config = dict(
    n_kv_head=7,
    head_dim=32,
    d_mlp=896,
    norm='layernorm',
    norm_place='pre',
    rope_base=10000.0,
    qk_norm=True,
    init='uniform',
    init_std_down=0.0,
    lr=0.0251,
    schedule='wsd',
    seq_len=256,
    steps=3298,
    dataset='wikipedia_en',
)
MLP neurons of a small language model. Each row is named by its layer, matrix (up: input weights) and neuron, and shows model dimensions 0-127. Each number is 500 + 50 x the weight over its row's rms, rounded and kept within 0 to 999. Numbers have three digits each.
Before each neuron's rows, "fires after" lists the tokens most often just before its 100 highest values on Wikipedia text that the model never trained on.

fires after: "ter", "ar", " Al", "al", " Y", " y"
L3.up315:497573477476532513409572496475486439554527520480466538519494560496527512482441570526519482507437484419553491493529532557499555545603485475417543539471472511451496557556499464407483462521430431510534478546521559489448504498559500468457538437548516521419414520470466531505514502535481485474504634573564497418424561596404627566496500434529530492425623558463387454512497522512484564472559

fires after: "it", " N", "v", "ud", "l", "is"
L2.up432:533469431551460588523462475402619484502446417454556541531477580495506524493546407403443589511493545493516524485483440462545442507458548575454508500567434493581454544463540462476466514572572519488521436509460519518454556473533579445518468537589510440435566496500606495454538438457468436453442501381495498518503527496474494494485501472481491491545476502475617515492448428484504546503455

fires after: "a", "e", " m", "r", " M", "an"
L5.up381:535551453474432514501444486568532547392448466559453494549473527444474525509479450447574567513447524530489417531501539461535490471467466480487407605526471485473541454504455480573542480502505503398579545558415462577525485488408577456432526524494400578428563479560482547388498583580502477527526506562458375584488434553487525464554465563435505575504479447532405489521523537530567473471548

fires after: " D", "7", "8", "°", "5", "ep"
L9.up894:519500432468454579522446453419515505489449439538510566507578532550520511576539540420554548494524445528560475494543435527468520356448448399522487528447484454438525451510444413438543486514571508417566515488572504543581528473553447547497396471577440534489563436511554540470426512444510574598554511437469435644477430498461505462545431506439390487533547459513528464526524615409532453414469

fires after: "at", " L", "i", "r", "u", "j"
L5.up35:548614488490525456410487453537432548518560531610466475461592503428529531532509516528497403567502465536475527489502464404528497583527486584434498491450528484564421465531424465519531515575531543466487574485505435495475519422495397506513524508470503437420428499440539521443488531486512437511528585470481576509479562537549569520431484554445481595617488471482528410478436538545558409501587

fires after: "\n"
L2.up827:538467445451486468422456434543468498557464434437409477528535507519518561476476473498547502394498648479527535495529467420593546422490542567562406512528571466580463454498427504477526499401638548480586522461515574477498463544429440496507511365485507458551518492469588506426560534596556439474483528479493485513433558504366517524543486507574481451527531489527464502586445566512438566508597

fires after: "o", " F", "i", " M", " J", " E"
L3.up867:517588494511531514390514415532506472468458490639518595519544429513444476552513467410478431536569514601498616473453549568458426487595559496544589421422532426533434470446559454556535489570586523524499528612471528500497408437495510577494512513567563492498482491490527465524473505451425456567509532408559586469501466395418521490494451534490504531489592486523533452472560450446480443486449

fires after: "\n", " ", " (", "v", "==", " \""
L6.up716:537515432505404458459551473595486476505555557458512543560488444496522500541505564489468538455514605486478502434567500422555599498527542511410446426451528489481541539561440486423448411495493500453605446509417492525525524594458641532449504522498509429606446510523570579514563453453550499595532565438402394437536485464465489499500528464583470500483450416478452541587512580502425470436549

fires after: " p", " P", "p", " O", "ep", "l"
L5.up617:362524553591521479417564519563555518507518555534548562594496476539541488559393490465508519590525531495409506530500456500483450457603513507512576501583526495521562521520543553537508499484539417480518529458583496491507408511533528460474532509492436482527456505571560560351439527494414482462455479426474474532539452488453561501431520476397380454425506466522488528479564510501491411413530

fires after: " I", " s", " ", "es", " S", "ic"
L6.up197:504458568488542503520473472468457500597413504416545472558412537461461506534487469431509439434446455486560518467577515545487601485493430544519476463450522415490459478442471480527437550480567522501587414423469569554509434530577463525450617472515627557413533432525578451525489484507586496560445601541471382489435463537535488547414462514493504493483552510529465525514530468534381497381571

fires after: " b", " f", " m", "r"
L3.up890:480488357535544505522613456485523466488464402497513484472467465506519484517469428509584561631545560512511541495460511463406526629544454533473490522493547458486565439479448519544413475484459545577558473528458494429497491528549533524605484532486469474499461580565543441546503387511522544451504568554433456496494458596501607561508454452608504509536474547507467519500526470497478498485415

fires after: "m", " p", "p", "r", "b"
L6.up29:422546571548502541502475535467495491612430450537459498477501420524486492558466514528401441515491404535561535464577477535473491434553466529459531505584443524536440428522516494530438498525442441501600557506579476515544466552463511504523510501449542593489421386337587558486523515585489528463502543502484556470600581477490483497561468480530469524502653438493461521485487467434492516455539

fires after: "o", "ou", " H", " n", " f"
L3.up417:552562419414529528551588433601467454482516582566445409551599486519484559571500511488546483535564507508544502515414486472567460510504557419553517568498550472406414469488492459559413495491517475470501504549496396536551466485431466500477436520474485474457486554522367531433449479383537409511500523464479475545429437495467521464564474514521522604461473478538536485463383595476539493465432

fires after: " s", " S", " b", " B", " H", " D"
L3.up518:531477453469483502424528436495421499488476473562441594547393521573407588486487604395564426561480482486485481450463476585559616479498511564439476503406463459486553557454484434463522438459533562525568411403529498433591550455479517544533466435532502525432573480505553551474555415484479508510499527476469451601511428582442573544428414460469423484474501463471551521555514523477536572448550

fires after: " L", " D", "\n", " K", " S", " N"
L3.up699:544429485500399390529436440474423620623492469435474478468426492571433550500560500548564517455475527437527530467529544548598551478500463595462475563470508506517448427534545521502546562503551559469589484517535551553466493438441444522575517517546552519493513514501491626511543533492525514506403530476525435583464512513399502464506565487469515465498490523462416577486467456488582528482553

fires after: "ter", " an", "our", " t", "ar", "en"
L3.up644:458516446483477592443544490471446419466532553401536477457482504541455522461531568505586508458431524456499529485512439508443515503519365504556452621486517491484511599491461446414549511543360557439554427591561565450411488533566504494397466525381464529583470463551470566578597486503525466461493554462572494488392556585491538495500550492499455544546527525479467493498590520543485531431470

fires after: "ct", "i", "il", " G", "c", "oc"
L9.up571:486535527485552585550522477510458563439481543554509499505536519484487412544521497507524541490557388488428582519509444486507513561525506457434426506380567543482506455470518515560534515478453486508466473455547464559459503520454425451492512484550556471563483484417528487569494483444506485567478539429442629517450482524515506566483391482499539499501513604499440492526497431557527407439550

fires after: "\n", " M", " S", " L", "el", "al"
L2.up319:543448536473443447475525425546483524529496417538505425516573473498541430433523483486534550513539559430409547592531432533566534509478503506421402514516479534578526538466536466586569515610514404498591509486452538476528534458451518552489534447537486533536547435409508492492482489545509492467435577448552495525487558401431503496479518543444519420502549459502453471609503470535613539556562

fires after: "m", "ec", "S", "en", "ran", "an"
L5.up87:356454543458435464486574585425497384511549584549449506419428469426518488566539546498581409476401552583525521531502485447500551573530519441451436505480565375484525557484530432504505426433495503555545534588430475522600515509402567422464424506455429428485473549445469548503544449513431541426492459473503511579499523495536452517485522532491553458482464493500524463550536565462504529438411

fires after: "mer", " A", "A", " C", "le"
L2.up830:498482573473525561549498520496606456591554478440446550473475495538442560509427523484494435458414506488581527424416420613558518420559519486393535569545533531513461435543474495557515522614456567584498500528464478461498562481529570567486449528472477484526539489560468553522443437542448448532485477524495555580515508481500416525440442483498452573508506483558580523515493481520456489420444

fires after: "ak", "0", " S", "re", "ro", "os"
L3.up534:492456575540529515421497423463568621488538497478601448528448553565473473499498461575505504554455481544527521490497435490493496537442473512477588506481519454464422503495474558485515472448492521486431493520456549505436448593479521523470572505440443478440505464604516589514485489469521405411457516605530544519540578549472498510582587460442559443525558496543392457599482507534485524558420

fires after: "mer", " A", " J", "i", "ri", "a"
L6.up545:532525505478528549461510429495445485470485547457548450522497504553442578455505538515562495512515497511485607475445431504483482466431498515479456504597644459452414555366532603516545468528471558507472460497429513475522482544466454529547544484515525549518635527431572502552525540515441625526411411603574536469499554478524483478425416425464485483485484472468469411527485489540494558444508

fires after: "\n", "et"
L2.up552:550499497424456580459503504471534562505504497443517480582431509538514450598540522424623490397488529470543569483515467576518543462461513431507473577502505514511558547525403482535496499496544504469512422392502552519486512545457533509634411435463580447503466465528513549404547502553510482517506477511422493420492619496532517542562517600527560479507499482500456478498465547413541488503480

fires after: "i", "r", "o", " m"
L5.up384:515538458510498474438427555502529485550486536620486477543557380497533475505505403503550523509464442560548536494385433479546511497509478506428549474521574494592498381482473512564505469532598538444485512536499530450507457539517464659548498552523471485406538462514464581459447533496500430466513474539543497547494536442430470445540487472502496559507504555531489479543450505421366484563497

fires after: " for", "ar", " f", " w", "up", "ic"
L5.up622:512507478459530524508516566426487474396516524478481476448374471427542539558422460476494429465471504561436550511467427585501466543585457424470506541497525516492446556641462536429432499471458402439419438486583509578492438485594477585419565550468436516530434582475375473496525415595498433615542527416502496472497517497597514521468568423512435525532526453510478475545550486482605492452455

fires after: "g", "r", "ic", "uc", "oc"
L3.up576:568495497423540521503525452440462506493558464542409643497409510588549571451488545572510451473573499540492503539518412482463510600550518494552514533522488527497438519461570417460430537485502417481471491532448576502560485436470486583494597533448560458611513503390565516585451523476431474563516435495476430508470449453491449436434478407640574480484459520544524425476504451595393498532417

fires after: "I", " (", "==", " \"", " "
L2.up730:526522519503411512502403434582487430512549635412546509449396434414538460565535400414518441461495610487548527459612547561611540410479497379486535578496517539517528517439610482495436458458516496419559509508494614542520511488496591526517521432541536492565451599513412417504567400515469535493427599523485525543479481488445440576428519598503507521454470479567449520503619563505545531535459

fires after: " N", " n", " f", " F", "N", " L"
L3.up512:549450469499444491436482487475500488562512505542452456451482474396481479492496493497487575486568511548519481562377463537480556546507474491398554534447534429434499418466499556489494537488575628481548471393526348562439517430489573502547423596527478518463446534514475423438522512588517458531495521544460436567497506508454484530539406556585417494488526386574536493472533561531544606612525

fires after: ",", "1", "4", "8", "7", "2"
L11.up543:388455479458440521562444569546476480549533434488371525534515486442475574535524500603503464496490547573558543555562482603487510490485467500532459550518480416517525463502464538462551528487520573431466469575528561506497497485469460467547499437447416527484531430471483582527366649438437523521578549424485513567431460516496546528421457526519412450523574430555468432606375566488512428380459

fires after: "t", " in", "g", "r", " n"
L6.up185:534527485462465479479544460565485518533576521479516522461418554552525507489521449518523520528514484508604451470562467412420478452575500474488519535442535480510491429559495542463511491469519456530469540517487532524586491414586470630494522521471450448571567433562535499510499489508469503609561544502479436453438525513576511534411435450464566526487556609521508543526549439471433525510550

fires after: " P", " p", "n", "p", "it"
L5.up866:434545567426520453493491535508508543542460531528536574491522529483479526497407484559481547552485440515497466546531461407532495454505523498488543510510487456483462588578529553493497466501441470488560482494540470556492403557477598453508479557469554416511468406462530590433437413539567467556465477523490547578532479514509440473505460463444462459424565503407506527471557492516512503514514

fires after: " pl", "at", " m", " l", "a", "l"
L2.up822:443528402528439504509441482465426543527454532519490464506518472392463559536477407470474498506427514468527455572473492440517524572449507574540386512558522458589512481465425480499516462441488549535529507493576499399538548478529540491546625441563437497532482421455567536366454513456486524479504506500507425526538511610529501422521474560496578602539581548456440528503507506458603495484542

fires after: ",", "4", "8", "7", "3", "9"
L11.up253:423418478450475535519517529495506543602463435464509503579557403487538473567504444500563420499575476551459527541543463554518571473506502403438532544533510469486476590475459518483474420481522533398475392558536626526584536589547465516470445435428501405489604478526515569435506535379491576549451522435489433546508476498541510486543470559515342462523452430503505480602447547494529535493405

fires after: " e", " p", " P", " E", "E", "ay"
L9.up98:552565524473436470483562454518552541408434461529500541528562467583497648500437468480509455517538519403442489557581528472481484478534493485566547548452529466473532465507471589453497578515462452495539559453550388546548449429543545459525575465477406536451493457560539448443477551461516479539439460531535515550521529516527515475498501544471499415448528463508531477450492504494417523497465

fires after: "n", "o", "ct", "al", "-", " an"
L5.up6:463495535483493551474447637551553492548553484442492571460459452434511484490469537519523389522552536556509504501548479523574472569520500511519516502513552502466494547523489543436547503554516492473430518500456484552516486437542559456449523539401468484465481480460466522483594539517483578542570586506375488494497427513547408452458600521535451417444516435596450492462459389450490482561546

fires after: " ", " l", "at", "ong", " con", " ("
L3.up156:552494496560415528423475421578553521557456486518476472427459552501456539557451520448579565515496489521512520436514416466507485546413524513479523421419495515530507524636480470446555532482434623533463470509528450365537436407528520513451578433480427501517579515472594531471534543477380478538476464540426455426550485558452446473442452525426488606483470504509530578517481466561560458463595

fires after: " p", " P", " U", "op", "l"
L2.up35:535584468574427403512556498528474512417503529492552549502544442513503535467469474409519474504443474450522432488568532455453597498531518551549513552348484423416463476448413510500476446500499424546548443485483466466483534553632498513535582542473445574495515541453556502449478501523539476557410525537450502471454467523442454478434476533463635513553500481517470461507519520456481601484593

fires after: "en", "est", "is", " d", "-"
L6.up582:515549561564570510447495555509587454575466509526578409503511595507428499438375464532514528461425505514481485518426469551463468531540529504500437485591581447450483537526482452498493460455516437548597491496431580469476602510413478461467452500563523532378509536531484515413507488487538610510554504462534500564531466450439491516516406535483470370541499421464548512384466447514558517505447

fires after: "if", " v", "v", "l", " l"
L3.up38:561548438565412527446509463437434560576522454537515462472505467432491590513454488475454509540589563464544492529529494441434485535451489474385517535545592477530611544540427461443588450455551458488449524475420422364474448471432463495454601541536531561514580443507570511521490532495437529409474510519532508402559570455546547532589540485390505539458542521547442495466562497489504451445440

fires after: "0"
L5.up587:404547566535483524507545473475424581623538463516540509495486485500487478529534523561463434428557448544492419390423504445463595533541595470541520442515520488446479535485511540461528538424533483543522498398450533550504574416545556490514579490476525455473580509507527499526569474367393371553397518468548464499475492512477503508509514475519544455473586526510387438481525562589434485423465

fires after: "m", "ri", "oun", "p", "id", " c"
L6.up436:406374601499466481483420553406500546595501532465519543521539537488512567495478380487489449540440468398568510417513483497553509453466568479545528475512448493431536536549453563525407464453535458525584412554495466520570519483449452464521477468505465498427416486598600480465559545499460563579489530517568490462546492434491417468412463539566493522520559519441512530495494442470510393446481

fires after: " in", " I", " ", " con", " ("
L2.up603:501464521510508407476455419501548458553534530398532530541462525490483541585447526500508473543391538459484443418493487438550543539439484544511480567464480512544557433513589412499494514481523492442615530407454519490525497432530496496440591569497567562563498518462518445512512445509465566531455511533422495346525440515508526463525487560455454498484498510559527494618538590557390509513545

fires after: "nd", "v", "d", "a", "c", "i"
L6.up297:435518585571483505537516353516596524532501467548516592399514564445482564491350438506539547405468512488514566438478494448542456547521590559455508424529491483455477519451503408468499468548493445583600426556574568494558559527473422487538519406453497517453438420526502465511530510484457397564494556494445451499490554562577473486472516467575561513549528491503493543458465556483504553460502

fires after: "mer", " a", " C", " A"
L10.up728:471433550495554466534553498531486443501512447523471511502499485576431577531572483579518432477545532470522624504440483559506554451486514506501527601581575509526412551482488495470448507626559487500421496509508439511503542502497526513499506545421566491574586508434387549586429482539521517568489441556505514524450463493428476527542530488485470552556548445449505532490445480507541518432498

fires after: " C", " R", " t", " D", "c"
L3.up623:432415383548510583447523434499479565522505481524520441454473528458461449510555528493538529520473514426614510535500452504617420552528457559490542545458560556528464448561427502444498569513412498508552446483497520543544510501399477451502561496427504468538473514538524488482502498478530519533535539560421535503448541582498479551438468509380433535599496548499504513518406447558561433543511

fires after: " D", " d", "r", "ed", "el"
L3.up485:637452456573486598494495488455498502467540564445540507471498567503438530510544516575502514433502579497448481524516463629517499540520499572522616470552585524546521459507500477467481511523564482549492449585410496592524519422463489465546429574553500489481520433480533550424524486536448479521461464506467480495573551491463517505427433480366479565459411618421518572413416530429463489519454

fires after: " J", "ou", "an", "ap", "os", "el"
L2.up12:464440553495607438468489540448436482489571491558511418488471426513506468465514486423552419580462512532496520568425512593552532521501474616522485547438511511515506504523519432518404470436543525422468456504512481443401559480430475544535530399567549494474530473439543463437568569443478496494513555575510584485456444535492481557441499567541440515583450516497479506515518534501569417499539

fires after: "p", " e", " p", " E", "ot", " L"
L6.up723:572483526568558437427435479469457447470402483490478538571467459474505497525532475427496550459570470599383523611513434490468502501532469508561459606524562510462539519459516533458468487468520490548520427450517494498432497549513511465468561498394521570527453420596614545491444539498447423473538429553491415439502581493482508530434459601529516465491559553589512486486513511528443436452539

fires after: " T", " S", " M", "i", " R", "r"
L3.up10:556517506569451491467521511458460540492521396523578520567601464552457516471522526529512550509544568587600543454506526484467528422462469558427525422491500503558438522532499551488504402482530494499533530406485525465528458464493483519435604577452563454482570435482464465394479461514454431510499502454445477535495538492533468464508487505529579485529563392449467498476569499407563543487560

fires after: "r", " b", "t", " J", "us", " t"
L5.up311:543492496431447545511521528436482478366464524456491443552407403591534532539413532521466529519494550505561507474492480475516480381534399571558467483518519632509564416348437542474561536481528531568486547519444467512455564538505453505601528478447560486410505468485501512428525454462471483616563498482523588459544532517533455489508473465472597572500405477563508500456463482497569494453441

fires after: "a", "ag", " m", " M", "en", "em"
L2.up594:372484458476477494440505468517419466477417521520478544479496453482558462430526504466527554506518517520549553469579491509412426630496412521433432580476533524545508442494447447528440419439551522517510518509466511537438523447455555460528449504489600490535513581508521548436523532464455456426567509525529445543507526443471595539583559489602478473422490499530590493554560515547589563515551

fires after: "i", "en", "an", "on", "in", " the"
L5.up759:541430578571446577432502460492549504526460514587434477434505490515581352454472444580504495463525498348534626460528513554482475487489472460489452521544507468558546526507466525457503505516456540461483482514565480572576586497573535451516489452526508520444494469518394418508498492539527568463516440445549474492484488560523498533387493485475424437576461477502477494420531461601575640503598

fires after: " m", " M", " R", "ell", "M", "in"
L6.up309:507484491516468544487484472428489584517549468442593515498487404466315566489494470422549547551490508534563514479460416464502516507438500464494439493490529521560490564555474526567551512504389485581520474466479542532542527517463529507550458596440588482506502392432419425424445486526489536504485577457562566502519623505390499559467479495509518492487388499438595455513546521526516493477573

fires after: " ", "ro", "en", "j", "ou", " r"
L3.up778:500528558522500448439539514522498449560529517497587538433378550430400622472581457538535514493582499536521523431528496535551506494573488580487523433430550436480524519505584468527451469560510496457446421534552521481442538558419540414448416540516489439493607506486497466473485414500532525533519597495478451516483457550470458442408436436457536548525415505453475533514471462482566487467517

fires after: "c", " r", " c", "a", " R", "w"
L2.up895:550540529485453542575548493470579573486513434505508528508429514430412525406414449505463511474445453472506457434516651486505419475490511545485497454515464514621513561489518473558463470521428518464557419552585546529537542456458552374519590539449523509566489537458538344523530432446537459476568526520493490479602515525601585539435462523561551522525514570538513471576450498457460566507498

fires after: " m", "ed", "on", " M", "an", "m"
L2.up466:503460423546552517392527548495500537433475549457569540552560531458498500512531574475498508505417445504427426574517392469470407522521505569492457438429576415493538499519510496506489398469419454552473485492504481509439560552487648514555518571514451463557456454456421449418429512614491539488495460570552519515494578544570526536520491525557400499525444446431518412543534504497514549601560

fires after: " C", " I", " V", " K", " a", " A"
L2.up172:544428506517486589502505580534543479545494475406502561539457489523450402541507517447535527414504542428477514465501494517434459465511578466510583571619465538426535550484552500459543507642528509492546569480398458505557535496604429546433552579427514441555494604476499433517510510515503501597472532524523545585510446476457479479516445539477468500614516424530550518488556505528484494512507

fires after: "h", "j", "un", " D", "al", " s"
L5.up431:572480471514599560537553543444391525439580474556481542436498526525472445554519581439536467512482485408508569522591546527489597439426452581486491580412406402580496468475444547546489529521536493553495428481543530552512517446533573437539551486523535528480565463557556544550557502524426508461474586526510440460447453560526505508479466494492534534574471439491473450474519541471453479515468

fires after: "0", "9", " le"
L6.up625:533510621527543582444518525530520457544491447574471497576535466539510450481502485610502478557427467553484512415485443437416507576538515543524597537481466469463502483582425480487517477502403488601470509519469554526461423432551513506440552577558434444472518512481467445550532462480450521607419516555504431478540486499443462466448528455613517421520515457483439463635451514582556566481442

fires after: "en", "or", "a", " r", " d"
L2.up838:412483584551557398411550527510588434449410452479453525464494499479397499460432407510504478437571560515506515448479537446444549522482459500516501538485536517505521496504430525550488535416562471533499490551568553474433585529476463434422479439520476464490515505468550556478504464447487457498625535565502381540469521488484544438458466501562391413524414426516466556547522367504576584474403

fires after: "r", " Ch", " ch", " D", " J", " ex"
L3.up337:473436609450428583487488520480435494481591559427543503506478503409546548548638541409561533437466458496500494495564440556500443479499483541553497482549563511533574488485446448441437515542546498569483545566468516531441568516522498395610463479573476560524540507408536462436580475557430460576527512489476509502537459498558491475523435465431571479495464495481489411521468487494505497528461

fires after: "\n", "v", "t", " M"
L6.up725:513518414506519509502483469528432536585433502517459526450514518326550478534514571526530542439532592528521486571460562525523455592474467586398483502461590526565464429482463393476482474417582455498549388455490523507501460503536536531501505481538499561544488558456559615451480503599474478492504444463545566441467470467507675536551497460563438528524497568536426448450528519485458520552460

fires after: " F", " B", " f", " G", " b"
L3.up117:490493439512501390488572486407441427532496535518462509461492492487413396446395431410468574593492519651480554525493437562532520526469512513422594464514483548486545467461517468575404498510586525506556487520502442515513490467557461532584418480476479529441463546525517518509550437537556473489427554496548502540563515434519564608488533549530470462503514504545459506530545400489578566420439

fires after: "\n", "i", " C", "C", "ac", "il"
L6.up740:556474575468463520582511489469543462514573518540476447473603523501450548581477595434599492524444488505431507536488561493453511355508447495518381474443547445516508403429476572485470498574503507416420488442446475531530461440604571504532527539548526399542560406433514528549439523562506532476406564476498578542471442475418557531486439491519558346551553538512454442525506484491452402441569

fires after: "it", ".", "i", "an", "in"
L5.up82:433441547513462430498486515493492361473496486527455504504413537466492546497497448528523458602495492489508567542528491475523544460489451435464544436611518439543575540435589534412501473452544494615563407514525530488482439561499504538430390505557504401430510651532390444456511457498493397433457464512520579500429536506539524557508507479478523521478557550571534516522463472523527524462565

fires after: "1", "r", " an", "ro", "he", "o"
L3.up193:426477440514408529398516508561483425452470468480490573455409558489539492548471479529468520486482476489547545463475520538519396500441474411511517447523489502422459540465534518439412493509496475571523529474498551494480541375517620479524438432372489465471509513492524514548502474509516538521619547526400606584474535445530539433546512558506496497496399446522519471474510481537542556525557

fires after: "r", "j", " ch", " ex", " le", "al"
L6.up191:436447534514419515392547470561441578550491505512554504522459509529531473524502432509544501469420540495445521557567403452406449465521504540523530490488570425410487481446477554474499582511612472482384565457474589513485574477475515508436477543564429541520480466397429506586561488505483415524419545481455557519525423512592430442505492469470567471495507467568489509587440501586442475493473

fires after: "ou", " P", "or", " H", "op", "o"
L11.up538:488553503548519461434457549496414441441462627519577477524500480535539435559447548535538586454530536429523441463506515468411469569547428463587485549470439611447534538491467380601472511494488481447401509538538441616475429486569453479413445550501458527506450531533464560491509555442556484441424566447544478591492523472533487473543504520428598521434531510478494538468381491419489528456404

fires after: " c", "re", "^", " C", "c", "m"
L11.up364:513500538486572479481477428508487558513460500501539507508470448475458440517495519565422392471514565578430482548397409547472437526558446536425519522434496487512507515466448564482523547417432570526526521487514515562468536477497511494479493592576512467495570447475587583438514594550579568476510445467445509615547529484547401427524488445575459545507449456577449500487558434488485538532445

fires after: "m", "al", "u", "r", "um", "l"
L6.up59:474555524418460494491527545510410479517612520452518448531662430408526622553457507521585483576434525471422504532454533464443468481548544539533435550427499433435432502473460465605464515552505542433458517475559506444457420398484448507442506502555412504496507418476551560478462500525417541488518561434508504467503488543428470493475535573489497483540469462523391543540430536502592541537496

fires after: " the", " g", " l", " r", "on", " c"
L10.up334:540459447478509608502505572524514531530546487442464429410444540455489465493584464489520524442440473402485557453536444485451435527477520600522614440558453498527480468518492581523536544440472484438451474421540430527543531486525513497518451630522598581541595481537561480610442386547540500496413496450543497524458531510516506457388540540597504549560418538532489492485490538457530577432597

fires after: "ou", " d", "ation", "a", "ap", "ul"
L2.up262:526559507591512423498442559587495443501476504508534463413431473470514560511471505477504484534439440549397408480479446461492587565508418518529618509454496503437552571453482444516475423482467510501510468508449426482490489462501527499534535466581509424553521461502466390517518476433542486438571508544482568517388439539506520574537422492448452486582469414543424559616448604416455538510577

fires after: " C", "a", "us", " R", "C", "R"
L5.up522:502510455532491614488449493488478553527458529520549538557494513507448589545442453496564515549499514505589471467422401396494542604515483582590534502485518533507468486563426455541422547499426446481510509537555423414530562511423554446457600508507448438516495495494481489514467532544479503440591457504484607493478491485538433541584504460512548523517383550550511541575466518539532554437475

fires after: "p", "ol", "ri", " a", "re", "is"
L9.up405:473435560537430504475455477495563513474417579455524471517496580532463602562383494565498451363451522417434443453527490452470480467564553546455441494547518490451511509492452526550444417499536479508498467487468452465567454525483437531455544479339453546490485496525559450519571443477559505450511514477592524496525469446468525493504447433506525445511618530518441506575487557431462429519444

fires after: " n", " c", " G", "r", "c", " C"
L10.up890:512574464498490471508483443467470554595530463559542607525533555457518550612533622479465457456478505603445554565469449495380526482594508469447533468493553437600453588494480527566479537538458599481523492477559448540451424558493484489450545461541494524502435485522515482452429555490379481510400454622476497550508564565514455455510484448579507529521480509467497521497460429557436455488444

fires after: "ig", "f", " F", " f", " g", " B"
L3.up329:455449626518547454559516501549534344541507546484492475494483474513443564494515475469532484490454585450421499488488486503456594548496598469501531434532549471516525438536489478588382434513425540541585472506447431550544482461513475499578512539528519503440523511546450434595526511480523392442547531473516419540461482481474481483578495488570502584476566467575543470523521366465558600431469

fires after: "p", " p", "est", "ip", "ep", "os"
L6.up374:486382524524553504432449454505433459515437525479466536494572504495537487507504489550470485376530533548497508463471522503524517529440459544473478522515492532485533493447555532461535536441423480459552475540575574423553513471478432414465457506485567580514475533501521538431501501593490550567509490518630433536504497495544426583515489547466356484546533489656504578546509524574483393385547

fires after: "en", "it", "an", "ou", "is", "z"
L2.up476:424442450560397551502543469450579497508518575506426594503454543513494572454565410498474535521521521448551484559448507394549553520541456448388478511543577429602606511485481516429511519476503476449586468503503546576544503495426551485527416528513503492401499586459520463406555484522485519523439477503491533567481489439532457502464500511605542484559410457474467425465517393484583525465507

fires after: "v", " V", " B", "a", "c", " v"
L11.up448:490559451512525536440431538511465532506559492537548491557567563525520483482538538632539505478406453437548572446389514494446578476497509521465562559555436511508528542493552549493440461507525439538489549563490506472572579438451582597537518442385457504507527494585461475517498536475513408483445456526434458437469481537590583488388530460550570452505462510530519481627447497518457611559494

fires after: "d", "ed", "a"
L5.up789:458606530570466491428473498467498533527424504485533476395462455428407452501427465405500526489478524486544485535561532368558534415520611514515575475499525469496492569503559449477530538526464499492480475517577549501593576411498468441552545471504572461497474438485549508532460496463553535464526535460482481431578567552408522521452514458392508531473530543488427479496483525505513559562469